Weights of a small transformer language model: 21M parameters, tied embeddings.
MLP neurons of a small language model. Each row is named by its layer, matrix (up: input weights) and neuron, and shows model dimensions 32-127. Each number is 128 + 24 x the weight over its row's rms, rounded and kept within 0 to 255.
A block is one neuron, or neurons of one layer that tend to fire together. Before each block is what it responds to, as a language model described it from the Wikipedia text at the highest values.

Mid-word fragment tokens
L6.up699 [121 108 118  95 140 134 117 145 170 118 182 118 123 113  63 136 110 167 121 130 147 138 127 158 161 170 126 130 150 176 160 129 129 135  91  93 102 170 144 151 144 137 118 122  78 119 127 105 140 158 109 143 112  61 121 119 135 136 107 150 147 112 113 132 131 128 169 131 116 103 137 127 142 150  98 137 133 100 161 166  99  87 128 151 142 128 173  86 174 112 111 133 143  76 142 130]
L6.up1217 [154 101 140 115 105 153 117 149 148 120 128 121 122 127 129 105 109 122  99 122 123 153 166 132  96 109  87 129 152  89  86 124 120 108 121 146 134 116 125 141 128 134 125 173 125 156 174 100 120 114 111 131 119 124 114  91  95 126 135 184 143 120 157 125  95 142 103 100 147 103 164 156 126 101 166 148  80 127 127 118 140  76 127 145 122 126 138 144 148 118 170 133 144 139 180 114]
L6.up1275 [152 151 121  93 133 137 126 148 124 183  97  88 111 119 112  95 158 183 138 165 150 166 130 154 131 136 108 160 157 138 142 146 140 129 133 131 109 124 134 101  80  90  93 132 111 137 100 145 130 103  96 121 127 140 116 156 143  80 125 169 131 119 115 107  83 162 136 124 112 143 149 153 135 133 131 148 121 125 135 103 155  97  95 131 132 133 136 111 129  87 148 144 146  83 144 106]
L6.up1513 [122 135 187 143  95 103 169 150  93 118  73 153 125 125 130 151 124 130 151 129 175 120 115 113 160  96 126 169 137 146 158 124 149 113 131 109  95 120 142 178 153 130 113 148 138 171 132  94 126 134 132 159 125 157 118 140 133 119  97 180 144 108 112  87 115 125 150 168 161 102 157 106 141 151 125 119 133 132 126 168 158  98 101 134 143 150 158 103 127 159 113 137 148 107  93 120]

Syllable pieces in names
L8.up499 [129 162 136 160 156 149 152 104  95  94 120 110 113 132 145 113 169 142 162 141  99 139 130 166 129 153 150 145 136 157 141 105  92 160  91 161 159 137 128 108 145 120 128 127  94 113 137  92 152 150 126 122 168 176 171  93  93 116 143 138 172 148 146  88 145 110 102  96 119 113 149 158 102 131 132 134 124 108 108 116 149  90 134 206 105 114 154 129 141  79 157 148 137 106 160 134]
L8.up1168 [129 118 177 113 124 115 106 112 128 173 135 167  94 108 138 101 125  99 132 152 113  76  94  98 119  98 102 148 127 131 124 106 136 119 105 173 159 115 154 119 138 135 130 173 186 135 116 136 165 153 121 131  92 131 118  99 113 159 158 130 127 151  90 130 160 164 128 137 108 121 174 164 116 107 124 131  79 146 125 148 121 150 139 148 138 152 156 129  89 117 143 142 132 150 152 133]

Mid-word name fragments
L2.up87 [154  81 140 172 135 132 139 108 110 168 116 134 109 134 137  97 129 112 134 166 138 116  74 163  89 126 121 134 115 118 143 123 174 136 160 114  97 175 143 111 119 111  73 105 172 132 116  98 148  69  94 165 156 118 159 130 154 134 131 120 146 145 106 115 125 158 150 102  77 107 166 147 133 137 105 143 131 109 107 117 142 110 173 102  81 142 149 147 131 157 164 107 128  66 142 134]
L2.up101 [114  83 113 116 136 130 142 176  95 144 118  92 100 135 153 106 126 125 184 174 121 109 153 125 127 124 105 130 142  96 140 112 150 144  82 136 143 143 160 131 151 112 116 165 109 113 127 124 183 102 128 102 137 116 139 127 115 163 122 131 147 158 122 162 137  97 134 142 133 109 114 124 115 102 131 159  93 126 128 130 118  93 152 131 116 107 100 161 124 129 174 126 139  98 156  82]
L2.up455 [137 145 128  81 153 141 161 134 128 171 112  93  98 113 132  98  95 168 115 151 147  87 138 141  72 143  73  75 143 146  89 122 163  86  95 124 132  90 160  93 102 155 122 122 126  83 141 153 132 154 121  72 133 120 129 124  99 150 136 127 126  90 124 136  90 121 129 116 129  99 105 143 133 116  97 153 132 152 149 132 139 120 108 115 116 127 160 180 168 112 132  84  83 130 105 130]
L2.up705 [121 145 124 136 129 165 128 117 138  79 115 108 113 108 147 111 148 134 116 105 110 118 128  78 156 136 142 127 127 105 128 115 153 145 149 123  99 127 142 111 148 109 102 111 145 161 105 152 135 144 114 141 122 152 152  97 125 141  97  92 132 121  87 106 115 138 141 120 106 173  86 152  98 131 128  78 125 135 133 112 114 117 147 140 165 115 151 146 123 128 143 158 114 126 133 109]
L2.up816 [137 122 114 128 119 128 122 110 164 147  65 144 139 103 133 127 116 110 168 150  85 125 115 152  92 114 116 166 132 111 166 127 132 129 129 171  99 114 129 121 128 107  94 129 155 156 165 102 133 121 101 128  98 124 119 135 136 118 146 100 120 151 121  78  97 151 158 170  99 148 127 128 116 173 134 143 106 116 113 123 119 148 115  96 145  83 131 112 149 131 124 136 142 104 117 142]
L2.up819 [116 106 119 103 107 146  86 151 138 123 123 126 104 117 147 139 144 109  69 152 166 112 129 142  87 114 158  78 122 151 113 172 113 114 135 101 138 133 122  95 163 196 115 136  89  83 128 124 131 108  97 144 127  93 127 162 135 138 128 153 111 144 114  82  92 156 129 115  93 140 136 148  87 118 148 140 129 108 133  93 149 107  93 104 107 115 132 135 139 155 135 130 145 144 109 124]
L2.up948 [131 153 115 104 134 149 133 148 144 131 202 147 121  28 156 140  99 112 118 166 127 140 116 156 162  85 103 117 110 153 136 142 113 163 141 105 110 136 159 152 134 167  81 106 140 123 118 150 125 114 144  90 104 119 144  80 122 131 101 118 127 131 105 138 128  85 115 104  72 164 125 161 107 113  94 156 155 126 148 158 126 133 167 123  65 178  91  60 122 115 146 134 119 132  80 129]
L2.up1531 [178  83 135 138 135 151 120 161 134 117 170 112 118 136 150 136 149 155 137  99  95 133 134 134 111 132 112 141 165 139 144 137 164 123 176 100  66 133 145 107 142 118 123 162  89 120 138 141 145 135 136 131 133 130 150 120 107 188 142 148 130 111 129 104 121 146 134 153 126 184 130 165 139 135 126 131 148 126 125 141  83 112 127 129 129 130 129 124 107 165 108  96 164 101 124 155]

Mid-word fragments, taxonomy terms
L2.up144 [123  97 116 127 151 124 142 141 190 118  85 152 106 133 150 127 162 139 127 149 105 115 112 115 119 124 120 143 111 116 137 107 118 118 146 112 117 109 155 101 118 106 124 134 161  90 138 139 112 111 100 134  86 120 165 126 151 106 112 145 129 147 107 123 139 139 111 107 116  99 152 148 132 169 124 120 126 132 124 120 141 129 161 102 118 123 165 125  82 170 125 166 105 154  85 125]
L2.up478 [146 125 145 140 111 124 129 127 157  88  76 123 137 119 109 129 118 151 101 147 131 120 128 127 131 127 129 139 122 146 108 139  88 134 196 163 101 157 156 112  77  79 127 150 136  94 118 164 119 127 146 143 165 148 198 115  96  78 154 138 112  97 127 127  85 129 105 100 120  96  93 140 104 147 130 155 128 131 100 117 137 129 154  84 156 156 175 147 103 129 141 131 158 125  70 149]
L2.up529 [146  73 111 150 101 141 149 145 150 152 147 111 132 145 137 150 169  98 132 162 119 144 142 150 150 140 121 161 151 152 121 101  79 139 141 124 124 152 124 124 124 145  96 149 149 115 132 168 131 117 140 144 123 134 125 138 177 147 129 153 157 187 107 134 107 106  83 132  81 130 194 190 127 131 121 123 170 144 124 114 132 123 111 132 115 120 142 128 102 126 128 130 173 123 146 116]
L2.up865 [ 91  79 150 178  89 131  90 141 159 141 122 138 147 117 135 168 123 171 157 149 168 172 116 115 122 147 118 115 105 105 129  96 141 172 122 122 109 135 162 116  97 107 108 116 163  84 138 159  88 124  87 158 135 119 135 104 117 129  99 126 144 147  84 124 134 126 123  95  94 121 150 125 106 104 124  61 120 119 119 171 102 117 125 120 154 147 153 115 101  95 111 130 102 154 174 138]
L2.up927 [108 108 112 124 120 130 117 181 129 115 176 156 150 163 132 153 115 139 128 181 177 149 108 127 100 174 164 139 106  86  93 131 159 143 160 123  95 113 181 111 140 117 123 128 110  80 133 132 100 131 104 111 132 137 104 139  98 132 129 124 108 115 127 145 140 144 102 110 137 122 142 119 132 132 144 144 119 117 131 115  96 123 162 118 137 106 165 141 109 142 100  89 154  97 114 132]
L2.up1012 [126  86  99  78 103 139 147 134 158 152 112 134 148  97 124 147 152  83 130 123  89 151 127  66  87 130 135 127 121  98 141 143 108 159 156 152 125 129 107 113 126 115 197 132  94 127 191 154 105 131 111 121 114 153 125  99 134 124 165 130 142 171 127 131 150  82 132 119 134 140 165 153 124  75 148 107 130 116 100  93  98 106 138 133 146 117 155 176 142 110 147 137 140 122 122 136]
L2.up1161 [113  92 106 146 114 121 123 141 139 175 172  81 111 122 118 116  99 123 124 131 141 139 133 166 109 117  89 132 120 155 141 101 123  92 133 143 111 100  63 107  81 162 134 112 154 100 168 134 111 126 140 108 128 131 134 108  83 129 159 153 125 112 129 163 127  98 134 103 124 131 129 140 145 142 116 135 140 148  74 103 109 102 155 120  87  90 126 120 103 137 156 115 131 128 107 137]
L2.up1515 [ 76 113 117 134 140 175  75 159 110 127 139 130  85 110 137  99 165 149 130 153 143 135  94 109 160  98  94 121 105 143 134  98 123 170 113 113 143 136 160 173  97 113 137 118 116 126 117 120  58 100 128 115 112  98 150 110 145 136 137 165 110 129  97 135 140 150 101 151  96 125 114 172 114 129 130 123 108 135 126 143 137 108 156 114 124 106 153 112  95 170 162 131  71 117 124  82]

Word-completing noun suffixes
L6.up505 [126  88 143 144 150 106 155  99 106 130  97 100 118 140 102 126 173 162 129  84 133 157 126 138 136 123 119 167 171 147  98 139 135 129 158 119  97  95  85 130 156 129 105 121 134 120 122 140 149 158  90 119 137 132  93 115  89 130 101 193 141 110 140  97 139  99 119 133 153  91 146 178 133  82 147 112 147 151 181 155  98 158 143 128 162 115  99 160 166 163 112 119  92 127 170 108]
L6.up952 [113 106  91 129 123 136  75 139 116 156 133 130 105 130 156 146 103 126 149 125 146 144 101  95 138 168 114 182 104 121  99 123  89 126 162 106 146 121 122 145 117 107 104 136 149 154 136 133  96 187 148  80 153 132 128  95 113 118 131 144 124  98 117 122  87 143 118  84 153 147 113 158  95 157 155 127 148 126 136 155 103  85 148 137  96 142 108 136 121 122 120 140 135 153  71 104]
L6.up1096 [150 108 127 171 152 137 111 101 121 149 142 134 132 178 117 118 158  86 119 142 151 162  90 142 160 154 107 124 160 135 125 120  89  80 150 121 101 134 121 125  91 140 152 115 109 150  92 107  82 130 154 141 134 161 131 144 109 156 121 118 131 113 127 115 107 123 124  82 137  93 118 182 100 122 108 111  98 134 108 131 123 137 140 131 106 142 122  94 127 117 138 136 114 180 123 145]
L6.up1108 [123 116 132 142 126 144 105 117 147 115 121 122 126 105 148 148 149 124 139  96 132 121 149 131 123 104 130 155 145 166 128 133 157 152 151  94  86 177 144 137 140 123 102 105 116 101 120 122 125 125 114 134 135 139 123 135 121 112 153 132 157  94 138 113 139 120 139 111 118 126 148 138 167 150 137 107 130 125 121 142 121 160 117 103 126  81 100 143 152 128 148  79  79 161 125 134]